Weights of a small transformer language model: 2 heads of 128.
MLP neurons of a small language model. Each row is named by its layer, matrix (down: output weights) and neuron, and shows model dimensions 128-255. Each number is 500 + 25 x the weight over its row's rms, rounded and kept within 0 to 999. Numbers have three digits each.
A block is one neuron, or neurons of one layer that tend to fire together. After each block is what it responds to, as a language model described it from the Wikipedia text at the highest values.

L11.down158:509502526513501497489471446510494520533503493480512468532500585537477508457522486541528544522502472487500446485532493511519525474520500466507491518508527521518546478514481509502510521473513497459493481510495514469462525474481469533443491522459489537501541495467480488493509540535515502501455510506457502534568485498513485497498476519501487459441535529525510489501475514461517496490478
L11.down166:514526469495501497457548463452508500490502501513489489528469492511470483544505475481484518527534536548552464488514466451501531517466479470521493491548497507549535421482487529502544547522544470518514452543495495506503490527501495478465509482503483522502499502490466470467543521496503493505506521555521481489514481472526485524508517500551472543511530487501487521498471518513485467521524
L11.down239:507464466472534441462449476536504533520501486473484522507499546538509488487520494531455497523495488504468514491468429509535541501456504477487483480492506488457550533531502492526491531516531471524541499479500511451507514509445532494464506456498480531496512494489496470528543492541471514487469511452502498516506517520491520459509505483514509494468492561526518474498508527483544503478484
L11.down367:440460484481482502516515478475489503523530431518506552545554514506504507493479507489479513475537541495480445545509515533484486498478503477492519529476530502511473499501499519514476482494455506555539523512535526483511517479521488509542528501485507527483513506519561460470449536520513466533500503499516505523483455523519462491507529546511506500460507468516511505488488495471485484553491
L11.down402:501498530494496517478474486519468483512510489481453494501484511472513491434494493479510498492504503523487467532542517506493466517517516485530470540476504484502560464548495506515450466497476477518488492542529487475543501517508500535530513483462496497516468523529523524551522489471498503480498505518507549508491506549536521507473482505517517534476495525557512483483482478490477478472467
L11.down588:507503487531510498497490514516530535503519500493447522527469501495483482541470510486496484506504546473457469517503471469480558487475502523536490465515512487489502444509516531507499491485519482501489542507521530507482465478512503509513477509495515452520464540513476492467516500518485491545524484538465501514524497511506503538457500456489489473512515540566498515522436471514518555479506
L11.down649:485496510472493524494544553503480486468474508535533513507469461485495526544505490516514529484496493533470475517503546462517490539520494501525499455548515500514472501516481508531437480464469547532525528510545503533490471557509510541486538486481540482505475475487501524516485516481463499494476512499492476526518476499503497525538473507481509534480517528479483526511492477481509508483529
L11.down1019:503502495465497507518474484527492509465492501492512484547508494493457524504483516472468498553490516502469496474534524550495507482486531535527520525475517502509461536481467464523477470459502490487476472486513492507530468522454535513513500539492502502482430543487531512446476474526531482495487506499500526561479509518475508416459488542522465513501490541484511481507476499511562523501493
Responds to: Word and number starts. First fragment of a word or number split across tokens, especially the day digit in dates like "died on 3|0 November", plus "(20|18)" and "an|y".

L9.down592:464485479530502507479506499500523506489520421491496489562508544496454520499474488482515534460543500492505447484510491529496500459472502499511502523492488542488459493497524546503495514458492499524511485526567465499475489511503463550491509484506480488468494487541547502474504547508492430498490502509525516487495502508513481520526489527498474498476548486546518478493474492476526539544513
Responds to: Date onset tokens. First pieces of a date following "on", "in", "died" or a colon: day digits, year prefixes, month-name fragments, e.g. "on 2|6 December", "Released: Apr|il", "Opened: 18|39".

L13.down175:520510497471504511498451516545516481507537516502523490497476505502480502522469476502427513493506486527540459510504491493493495478536482541485529464429501459520511472461551493528441557490501487484495542500512485477473514508501471502480483520474494530495477554491485453509499502502493523544556512533510510498503466473488479542511503478486495557447480507510539475522508499490480508461483
L13.down216:520532540522539483467571506463491521494513514515493524512572533496461504482516485518469514467542493531495543488500479519496516516525512479486502470473472477513497538499490511528486525515493482517515460477493474478479468524456492476515517534506505513502483511488465458495498497522459541522483534524446516510487451512531513508487488535499506510502472485526500488456467475506480517523496
L13.down259:469511542507486479493537476496537527522527522455451550531549517527535498488499480519503509501461505535495501517486504480500528514474551518492523435510515508499527525481501515475495511517473506489492498529529481482549504492501541515531514494487511507481504481494505476506484521490470496523489485513497480501498533529447491507532535480489503461494510495508546535472486454459480513543472
L13.down302:515481484457534498515474473525544503523476498514485489524463542530496504464520486471415493508503538513477513552490550495553478468472554491500498546498511480463471469505440536465474499491528492509517476516475488484540481495499479469513466514505548522519484471522519524480480524490484494516528537514510493520496514496496539507484516507514496476511492432511466515510513519482535524452496
L13.down338:536529481489526523443463456508495528488529493515540467511491483497479492476538496510434523532520521502507528511487525480498470480469477491489496457486496441501454491510490471513536517470501517482536517499518505528517467478488493486508508513480468493490479536508529459495485458552511498507528516483515458469527482537512510504486523494510561511545504508528486489522532508512483520503486
L13.down600:472522495522506502521455504522517554489509497524478472487457489482483546515504456513495510504520515545512491491444502514470491491504512451467490497494501497520538442496487517529508494518481457508530525506478552555455538469511531503482536474471507500492472530504520512460525519528522475506514509559425506528510494519500490576516478459458497499482495510472507481462504490537471495500494
L13.down658:497525493531482491427487491553524463499478546457511492493522468507502485490496498473477507497529499492491513493476507465478502491510536486491520513498501559510533495513493486522518535524505505503463548495488477523459482496509508483494477537522505493468506511514509480464502533493508510548520494513538496507525494492476528496473539523488511503484479478501485480456486519516460477507484
L13.down878:506478504495465505509483523499496455481510513509516476494494492483478499520518466483452478507536511509499497473493499511511468467490496459485523494516519511487505490481514471505468501465474471490503474484545487508502477514519497529557491544487539460486539508502453477547517547440502477515504539494487476523558502503517468529482533508530487542476497477463488506477451533523483481438533
Responds to: Split adjective endings. Final word-piece completing an adjective or participle split into pieces before its noun, such as lar-ge, Span-ish, intoxic-ated; also "of" in "List of".

L13.down248:512503496492520514507501505538473494493540495459476515475528460496492525527515525463501522489487533478506513468514520523479487509532512475484541518467545498542523483516526508482500473529530476494494486428490479466517550534508509508471508539513480550502472475446497508484475475488536537518514436483499498523544471530488448509496486472496505499515479512475495495458487526480463510489475
L13.down304:457491469481495506518464575500498525468490509504502463511457512553558466502486503512503517564484516534484510466501485542486452489574512469487555455490496513504517519508497537497508540486536490479516529505506507473480498499511524473480477532525478452487514505476530471466457453533488468488485504526463507494505529527461487527494519463491507466489514481505529494526482474489475510513496
L13.down413:490506538530519508511479508500498511464522506523488555515500544510497511506440523497531490525500437516490546510485500532531476461522528525424499507519489505483492497495511493509482521486534527519553486495503497501486523473492516502494495531542471480520462499541467501492553512481466515488471497481483474523459527520522476473486478512503489474509489478431514503488490487525478518447482
L13.down553:517446498495540478512518498510512516497509510476465511491541469463530500525504502475481486461500485509481485509463502534507508504501507502492471556500516520474510562481471474521505521462461522488535555509506522532469489481459542497481478485520474460493459571456547481473494500490503496519477480515516492465495461477485503540460510518507493530544498476502474491515477531531508500496560
L13.down712:502503495510502522494483509528473508459506490444520454482487505518493491481513484517495501548483503532527516539541512461534491497502482454527488462437488493498527479474458479472444496524537486474521523531489512510503502505509509487480485535492514522477496513492485509486500511531502435484475507467518496504525530527491533507505512523495522487505494497484507519501459476503512533490486
L13.down902:514522482540556508520542521506514453491505455515518542494474510515496514487490494501523503470492462521475519496481519475492470559504548486486492507502548531482530519524481437519502489519528507525504508523498491488480500465475512519541509533530535520500533483503494483460476492462508492460487520477470504506518486513472496506530474462489502496435436481488547454464513450521488550507507
L13.down917:522518524550508459497514487520468449480457509519528503517475498468501542459485502491499494518501516558475468499497489518507472477532518498472485472490531477496499520482502505510512476505493522549444518516565508499487536504537547521564493518479482503514480481536521480498510509494482479481494455513552504539519510432478477501479508518486466480526512515504514482474508480512475509520510
L13.down997:480527474463515516493560506520514506500479510531490489462486495522544485500476498475460502504478464504476493515502516493497470542470569506500472505491497510490487501529492542482529515481510515547496449491481537512439522483517500539517422471453505501502525487468468471453495485484494504504506503512442496478521488469505497496494540550526546493499500534478506517502494522521502532508473
Responds to: Fronted phrase endings. The final token of a sentence-opening adverbial just before the comma and main clause, e.g. the last year digit in "In 1954", "However", "Typically", "Earlier,".

L9.down650:571464525516488492493477502495474528547444513447497493525492476470500495504490495459538490509479487502518474527524514551500499494552507492506493492488507467481519464507499491471498503527491515466504535532512485506520514479474524508510503484469463523522482461463496468488512521455477478494492514524538445477507446489452517465490482516462545495501522523542500461513552499519538517496520
Responds to: Digits inside numbers. Middle pieces of multi-digit numbers, mostly years split into tokens such as 19|8|5 and 20|1|2, plus decimal points and other figures in stats tables.

L9.down479:501501490515498494479461524452494498501487515497494500490471553520508490528509478519495466487500526470511543502469482504462485502547470490531475495509532459498526490511485509519483509502506500523496556534486534458537444467526496548516503448500503495504543506477542500497481478514504500525510479583471481580477465447515475477500557494500489546530505491482474490511485523529485496500479
Responds to: Verb endings before complements. Final piece of a verb that takes an object or clause, especially reporting verbs like tell-ing, say-ing, arguing that; also year digits in date ranges.

L13.down77:489483509487508484473453464497517523493513497487510482515506503503475505504477498494497476482499523504529508510511506512521523504475505499473521416498475508563516495516476476512527503494514541501493512523502479465486527507515477462509490475489451492474525486500528493484557471492487503521447507521496485507516516496469492522508465489483463527531539463518533498528513500486535496488488
L13.down250:488537498480494443499491483528543484513500547498505525490504521471503486510487476488500545500549554530447490524494487482498486469509448474530452485497512517461485489510496523482458528519517453464516551517480517500517514498482485493509489496494468520420506472452480526485501526501490497481490478491507525483519492504519515545478489529559434505503473521568549502493524494471522480485520
L13.down514:520507503484485483516486472487528470502448467504477469523475486489518470515490536488467515495501507478523509503517507498528484489507540470496470457468529502476502487476523532453535478530496508523481508473454520495505512534505531499521505478524469494472474484485486533489491470533524505490528514469523481492526558519534473509467482494503477527491481491527501527475491522486534493472499
L13.down536:474507482502468475509511448449524498515496490487497495520513503524478500548510485506541496547537514465477490508472518528491504506509508497518501444550495500495512515486507470510424512504518485530476509520486492498487537527459469481473506488518533491462518507480475518561453489506518489524500473542483528493482519469494489521449419506501462466537448478489495523511495488499478473528513
L13.down594:514511513526560520510470511526498490505465470482490524486474488483490511500510519456523491504524456490499496503447496522502489496458478462575519487481496486498544535507490519497541498517469483468449529487472530505457487520493497516511499508497455517456518485537478519476508527508471510489512473483469519495501504451492506493495513490486496512505506507546494478526492487528511530491503
L13.down642:492487528517491458507523530548544481516474522480510530493567482545519485544501489472527480466498501481509480504486529467524536476488492512493482415466512453533490502483498490502468487453531521518501482475516530491514518493483491501506476496493514488539495495494522506475540496526510512459499475503480499485539494498546511534514474506483453461506481491483524527572540505467487511477479
L13.down706:456502490510481499515475517463508498489503539547489496518510481505482512495501551492502532507465524541478474528445470512553558485482485464510517512494504477504464532499557482494509473486543536497505494532520516458465552528494522567555483504516513497501512479513509450507507492505494512508492466501488512480463487504486494487499479464510498483500523463491448462495518488511531525449521
L13.down887:493509505490505522501497472509504453516462488470489506469493508500508446495504484469535497530491482571502520483456507527530502482503503527469496505544448470482516526457492480499508495486566472548469495524485488487485514509458510503473519508531538486529508445548478477554481484496490487505492489501455486497503499498477488527501448493467482531537481475512465495541482497546505481522518
Responds to: Inside-number punctuation. Separators and signs within or just before numbers in tables and statistics, such as thousands commas (4,518), decimal points (27.3), score dashes (1–3), and + or $ signs.

L13.down13:485545474490478486517485530508476542539561535512530480521494486490500456489468473474543531510504515549469530477460485506466515485539508519501504447527489483478518520530538525492494473486523476475462534514498517474488497441495490460524553477458533483522495507498486476497503493481472476522517506496491493466500504523495495468483494523497527508538496494518526530467497493461541543464537
L13.down132:527491524497493518527500486481481454532524531468523478527505456520470475485449537479495505498510523460485480500527530498470449464522506531529524497520513489498498540459514471510481434490482522517500515506490491490508489454498545515426504538512525460500484481497473520522552530509511530484486503502504504488467509480492487531492478520521492512521484513505525497495504525479446512508504
L13.down370:548477534492477468458522481485532531484524489466513507520507488502442522519498467492498497508497479484543454500487499502498503479521486506484491474506469505464474520519502502508467556494526510528457533494505469479430533500518499542525485491474471489572435541486478495469559496498500523511535488520498489480494542491516492475470507492455490511522471465492501511528513532512511468514501
L13.down486:494465500531545463510505476505488495494545513495513510528533476514505509516512490538466510501450491448479504490519493526554492483502513543550520476476446532526468443518495535539448537523458476506498506476519536489515473506517494496481512523502493496507450475500411485517453492502495517477473500488474514485456513492500536476469526484468494458527506471474472486493463516545514490485533
L13.down501:495499506464478508532518563510493416490499518459586510506514522485483511462521468488488523488538519489483510506502489496481486519471511475505526501501509513494485509515501470520541510528514514477512489532487526485486495495517550529483476475513499446510478515496522485511536503468485498451454491503546507505482501453535510520538473452503485475498512502536476516542526506534486502471510
L13.down560:535527526484496503468524504486530524485460475530537512534499512519508506500504502476507461531493474525494474494515519504506449481456490517500459352572497489431514529476489480474517491496498523544494492520476515503475507504530502483551499507462492477495467476491488518528479520509524545480497504477510498496489499494529510440480469532527482498509527501532508488503452474528524520486546
L13.down699:523516493517509509471484499545535467493496527477526452489493471492492481467499490534517523474483469423502542503495535545517495501473516509528507472477506512513526551536483532547461504500469484527502533457511471503532530464500461526483503499513537481495489514481473468470478504485475511505525494517476507482524513434456498486485496439512511538475494499499494498495505574488499493484478
L13.down805:511521547516456484472522437502463478492484552465484491490510558502484491498517523502494549469510464474507496484491522516489522488506509510555501476511541515493547495513502478498492461499433521512538469460468482511502493488500472520469493510466537528524535514511501508520472507515502528482514516493497513514469488472470459534463506482493506501446526476499530527497547503531525524528510
Responds to: Year-number start tokens. The opening pieces of four-digit years, such as 19, 200, or the third digit, after in, a parenthesis or a comma in citations; also some commas before numbers.

L11.down111:487511477496460517467496501516483502540449529474508485496523505475467475515491521436479495500459494539488502520504457472555507463505511500507538468542523461511493491440486537517481492472489502490484469497514545461529493531498492480542485474470475538529509481488510513515506482503495555472473497558530480510537457513506544458521490507553529497544483519502540521517518514498518530515471
L11.down170:471470514490509469520508502482543534476478500515502489509481505540529519541525511470503511476478509514517498513480486469523507484510501465485488493541540534464488525505488461523529476503505469518500518513530487441531525487504516521522507475476492491500500524486503474525528501447478503497518479489532487449544455494456519542480500476521538516473495529471530496493502499489524473474498
L11.down225:463495561500503483490500480505481500477499479474466505527528476512475477519471495483500506502522503507513510485528513498454447525508524484461458492462504495519513529541506501519492511474449524500504523526469495518457530483507483476481495512478533491512499504482486517475495519488525497466473500477530538493524499501451498503522491494488477483453547494476510542517495538518478520460506
L11.down496:472497505491482462513513533529473537458522503471465499488506498522543515470461488521508543501492499509525505541521529498529548528527504499521508486521530520516451488505488493482537530510488538501503511511478495511530498462513471489476527518478525501515517496528464509523518442517511527491487486477556500487500521506462469508558479519466525511490533527549507502472493543484513501483487
L11.down857:478525478514470482480471584448517502502476487504525495514491495509528466487517405468523518522475500492558467493482561507494488503513512467454532516509482507486461507513533485479480516500516484519487535523480481497506508519505518502484500486487455505451513488485488521487534556479530521486479515488496467473476501549519473460463499471538492482502477523546514516476509518460535519520493
L11.down864:505484472479512442487493532508537508489503514536502509465464511562461484507482502473497467551506498494462469496482498452483529503495506492488503444507499482503503481508503477496565532508510481523497514490489475511495498494503566464557520503499477519544506498523504512467515542524496468515492500484485500528483510510525516496495493526498510491536469474502524507476523498520479524496518
L11.down903:554518504474529496524495492496483502526501498525508492541535498507534491507494462529537480490486480501490447521448475511445493508513467509495501507542489511534514519494476453483518479472517529507496477562489486503495494494472474476528556511457520537508518468492437477506496475494469500501461516511524521477501484501509495511479459469497536484508535540529518502488498510486521469478489
L11.down914:493513496516477514495493545492520491473479503544501506520490477505483529548500469455529481543485511535485478485491494499489510477515507506476502449551495479529495488495488475516497465482521485449484534478506522466487498477524522514501487526467513491493505492476514501495497530435500550518499499493503505525501471444481498540529491461530502541498548518535501499543482502514538497518534
Responds to: Mid-number separators and digits. Decimal points, thousands commas, colons and inner digits within multi-digit numbers, especially vote counts, percentages and track times in tables, e.g. 41.9, 62,537, 4:54.

L11.down105:464482474509487494506489482502516478502484511473484535490541517501500469517524538504531509479531467535446488511522479551473516478501527474490506459520482481511489497508495520509485489515459490502483512507542520514510504479532541490473497520527462467484542484501475469481516472491554494494482489510546472481506510467480469505514460469494516493524495514492516527529519535476458464490490
L11.down139:524489472491492493513480537515453481477474523554505514488482498495516532541488488472493490533526529497493558507484525499493524483439520479558519458491510534558527489468519508495516519522456459497496514480471465436520496535511489490518484464515510553518499455473498466480498485500531514501540490508461530515508481477476500508495490555510543522485489526513510509534493542486502462484483
L11.down369:505504517491505488530491477528471517494484500486483486523496521545496492491504498503518515540483501511490474464460467517513517489487532481535506469493510557464537540453509558486532510466479482487485487487514507476511450488534497470479495520481488534479508500486466517466513501518473458458463541524487513536488480538512491448524514522509507523496477484528528502485511493504518485500532
L11.down473:494527502465496500478513508505506506489513509483540479484544501494488486526510490486496468474495490555473462491464514528493536447466451539555526519516490519484499526465481487493509500500502505478477499512515559509518506530451501542496528489537515516507511492533485477497486508501493506506517508479483491506475506497521477505533489435491526482487507516527457485487540514448544511473439
L11.down535:509478491479501492482515425485455518542531537531489496507529512507449485524523498515556520498498497481508482537478530509520535529496585472502484521509543465541490457495560461507511546462471492475503517461500476507487535543502475512510441513476470496511509502543437486505486507468455490477483480478520506486498503517521487491488483493498474569485529483467507551524491483539498464496474
L11.down554:501473503519506480486541516508525498574547463486490507553529471511510520530471469462509501535483494460490540513489483525491502542437515490481474485493537491525449484519489491533488526508481472463546506555458516510543551474508489487515500538498501494473507536520521512531523527518463557490538511513498503491533485524491501503517515526474492473525530512531475546465460492509480480505506
L11.down608:480526505518489490485483522497493476485491542539495501507537514475492515513528488534501497493492496526486476517507541543487543495508527457504464477528519492530480519535508528528511502526535499523463517522529451509510512485488481446502461493533529466523527484498502452491456495514503537494472537505497513448471542464508527513513474467485496505520488482522511493515512464519517473531491
L11.down628:514460480466502515490464548473501486515490478491511533498523511543501517490490488483502497528491512451489492499490458541490458493561522471541493447489516481510531510528523509458521518472535496469520508505468475460476536552488506516494531467491472484540501555504522519515489500488496508473529469505497500491531531511503498495530430510487516477481469551476499506496485483495520490485486
Responds to: Year number pieces. Fires on the leading and middle digit pieces of year numbers in running text, such as 18|6|0, 19|65, 201|2, especially after in or died; occasionally on decimal points in numeric tables.

L9.down428:510518447499454507536519484555476530489482469527503501509472481483474490517482487534480509475498508532495499495498507488520461511486463467498481496510510463526491490465513513491486514498506477482498510500488497495540480484510514543484524503517533494534515559519474491504505457499503501547546488584505472548541475495487536455464504510483503490492472548507491492539523506526516517484505
Responds to: Adjective-final word pieces. Last subword piece completing an adjective split into pieces, usually just before its noun: prosperou-s, centur-y, toughe-st, fir-st, sever-al.

L11.down32:509486447487493510524482515502466496516510446489555518482509514496515446474479485499462521510478511515504489490520494497474502505447516538485458486476485501527482480469494514574520507512486523501475468542480520471506519491519495529521524553490514496502479520472495500476496495499536502483519464513491514530518435514498507521507556508529532520488511535476536493497479485564471489519507
L11.down115:532476441518503477524485475513531479504519509535484489488484490542481490489487496501543489488517538528523473490558496489486468496449501499497499469446517547524493468529462477464490457518490477494517533491551443479484479525500486528490510505506517513531539513536434518521495528499497505500499504508595499487518478508514478522511476530511482505486514498506468488491499467511487503535520
L11.down459:531524522463488529526507497520484496482501531537495485493486476493496488502526490485514504494502489544473478502491527534473493505469476508486450508474516492469482545511489484489459476550529505474500541479514492530495515485479478500459496528460507551480563529593525492494520473493446504464488453494511499501516457451471512499514499497467469476504514515485528514513480481508492475494510
L11.down465:527549502494524479503514535466487486533487525453550478461498541509494490467526507525485473467528447524443498516507492505493514506522502498514508488506533504502467501499494557530477494552463524550524524482486478511513497481472473561512501489503525449527509458493501476543495509522463503485494516469515515469457501481473496514481483503502515489486535535522482533503487440541527484522557
L11.down590:543503497505476510530486496515493518484520489469534498514504530471476462469496514467500499513469500528521540523503545463487512487491474559459494523477522477503500499514537547491475484527525489495499492475540506482494512455548523492502552494514559473510523489501512475479478479491499480489491492532516470579468452472470482555485494493515489507499482505481519434510493507524513517510491
L11.down758:500491472506509513528506475519481500486480519518510490521457524519513472482481488507508482500462532495512548530518541502456476476526478538479514491513517486514539483486484539513531500515461500500475537492522499534488521463525502502488514534483559502509511500506525507484489503504516473541529477487549518543512481455511460500500518512515476488520489521509548482462466468504484522518479
L11.down837:469501494532506453447518542518498499508506489537507521520525526452519524553482515524515485482475493507499490497511505502489505506517517481516490531510469505515506504505498470464484516487492477530512497494547499513480517486501528527463488473545483473463495534510518554528455507466491502481497505532498504503454499466456456522456477467482507531505408525473496474471495515481530506491495
L11.down981:477505466507479513532503478498485509503511460508467500473477477504505509486433517542472474500537455519497494497513542550528509522531501481533502492503481491477487565491524536496484515516530478474474487489493479495458486458523476506499511518528511528513485485473512522515447513481511480507466469524494494504509535506452467531464479524490501508505491485527506509486517517469460493476471
Responds to: Word-completing pieces. Mid-word pieces that complete a word split over tokens, mainly infinitive verbs after "to" (conv-en-e, interv-en-e, prov-id-e) and a year's last digit (184-0, 200-5).

L9.down424:488530493452480469509489548517503485510487487498519445528482500497502491495460473471526510502499484555527518522483534531498528536510506482496446496517478470503518515462522548470503559507485482444522489529494526450494531481451475518509493507492510468440456447489479484507540557520476538514469525495466484514450533464488469505504498485470505522502508492496478521456496530495501497488512
Responds to: Digits inside multi-digit numbers. Decimal points and middle digits partway through long numbers, such as the 9 in 1998, 27.3%, 104,689 in vote tables and climate figures.

L11.down159:476549498523459526509465506472479464491498489488503487483507501501477533496527496540498475530483475455484494473485485497504439477481466495517454480478524504461494507460509475530457466493475546481499538497527504487477524556520537514501493472532465492539534476503467510488546494495521487466499508498563476496558504467521439492479479524503546537516505511520490503517466544556510491548536
L11.down451:476486504485495505531535481496538506466514473464495524507517517492529472517547476510470486509490483480477454533464536498522461498462523516506522491516494530538494445529484464515429493522531526490541476495478502501508457484488497501488456517523498471451516502538493487501499493509514476478526509446515526493518489502480502498475506491518521501497496519551505494476518546481524532482466
L11.down491:526515451510461497506488513514510553517494538468443489498496529507509539488516478485513466505478476514480535556489479479474501527465469494517510450526497487469549471503510501509527520491497494546533486480498504488537529499501529507501501452507516515511499503536538489525500488526489457487508501484488455523495554486493517497493537546451546443533512487470543489516496482535487484472509
L11.down509:561518478508507496493475450488496465494443514528498488479473541525468456514493512451499520516472508548530509496500526480516485502464489533476461492488474473518486468500485512507489525472482504527477550513495495472531487517502481498502521505524508486501553555541491511507518472506498506470527468488508488532504464504508551468542499511501506479508486490548528492504526503481485492458475
L11.down829:512499491476455521509519472500505518483456537536495522518517507453475466492504514485517514504554528505442553484544491443485509502493495518480484515521504492543492482462500519484501469519505506469515469508474540510478494495539505486511488501448545523471517505508519509527533503488506514504496490518505485490451454474551483537503503499501540500500506543549491539486458481512472526496462
L11.down855:519518544505485494465520449524509528515526503522491461518512481485478483550533445454515479460538534516475469508498482535449511498473510511469498494535496461505543520470517505503500544501503479516538510491514460457525515488472485499522515504501554496502518518530535434493482512540469466513531478488479521481465530486465516496487479484492449500569516506503508544499520499461466505522456
L11.down947:542497518464510490504531508484502507521480494510531507541490498507517517504508495471488495494491540545548516496486514459520519493492485481450509475484492519468499507489530497496480481507492468507472518508521445443458485478478482509511506568462433494489533512516465525493485461503486496515468519509538508530483468449497518500472481509495525524507506474535499465513494501518522505526459
L11.down977:525500515476511486462515509533564511542479504484487482488494469494437524488547505495485479504494509506472504528526507482494467512517468519484487428495471486505527509475494504503511488461495500537493512499469475522488532500437487586519509519526547522513506492513537520476541508491488465533522513489484460492497567514512471517552499503501519490498497477528497481465510473503495491457488
Responds to: Adjective word-final pieces. Final subword piece that completes an adjective or quantity word split into fragments, e.g. signific-ant, sm-all, youn-g, n-ew, often before -er/-est/-ly.

L13.down99:520504508454488538489471496467489491496478528507516519511547467519490487538495516539443478439515491513516526485506510473486497498516489491502479473510492476490495500517495501477509540462493559509494501500462514482544472449525472476461484537480479473503518535505488478534499500491524487553503488537482538534474504503504504471551515497499477537482487502482528503468499522462507514478518
L13.down115:436535512498491495506475500509495472468457506531546476493480491508513447491512530472504518503476471477500482552501465475472507473502546516510499506496506520492509492520502538511531512467477541479490525524480497491516504502496509501541511488466563503514479487495535500518455502476520508503505523514503480516539505494469485484464456491497534482461498481510528510504528514469515509534502
L13.down414:477511455490473442500502486498493521491481475516480511480525516528463512514479475499518517521485504491504461498471505559509541508529509505507494473527539498512509474514477519520479452484513538523519523476497492519524561475489477494473495476471495491445494494509526478422528520537513497551493512525509530519493473490549503497501509514475504499486485487516492464507444486510530506504493
L13.down436:475512533482493510506478508487496509514505463539482519501540505524471519494541524512522542507543520501502528469483511518522491522547461507505483529494501490457474526472486489467519523495500474510499482492478496532490493529489503476474521474446477509468443490519483503492492529531483491486534473512529499527546518501457471463567520490544492500513532512550509467477530516507500469482486
L13.down481:499486501452496485462505511499552574473456500512516506469544528467499500522520492463480537515484511522491493536492505493535480508534443478535516488520514473491508477472445496490492497502518504482512496514551541493495465461522513556529514467484481499502517495538480489483474531456519517534500518500462558480488450527518489490523493525529481520511510462492479468507487533506514473484523
L13.down533:459479476506515499496528514523552526526515480548490507493510502508491504514496494498515482447506518478444492476524505504510505467505523483496510440494535461496477502441532459501576508504506480502526491534481482474491516487504473473511486531518505480515522490481509527479508515517496495532455527500510517527488501465463514467526450506523463509480470501523510491494459457478550533507496
L13.down673:437499541457494488528508509511487487539502497459487458518508508490508502512515522529524495502500508503553461502523515535447540509526573506524532496480481524485552518509486519512500470471443471514478494470479479496488509529472485497454504520452518495503485556432507477509513530476507446571530502496549545531521483504482484492509513550511490496468524507521487506476488506528483485553490
L13.down913:489480505438543469525545533504475501494499494512478497500479554487512489467488485504497526508490525508494481507479490454477509505495502527496466492491511498490498453467508483469464496474517519498532475496496527450504467489506486535536484492494519507524479521495460472510488439526502502482482514507469510526459492469489471505492543522512454476421541524473487553524499522490530468545545
Responds to: Day numbers in dates. Day-of-month digits right before a month name in dates, as in "On 5 August", "1|3 April"; weaker on other digits and word starts.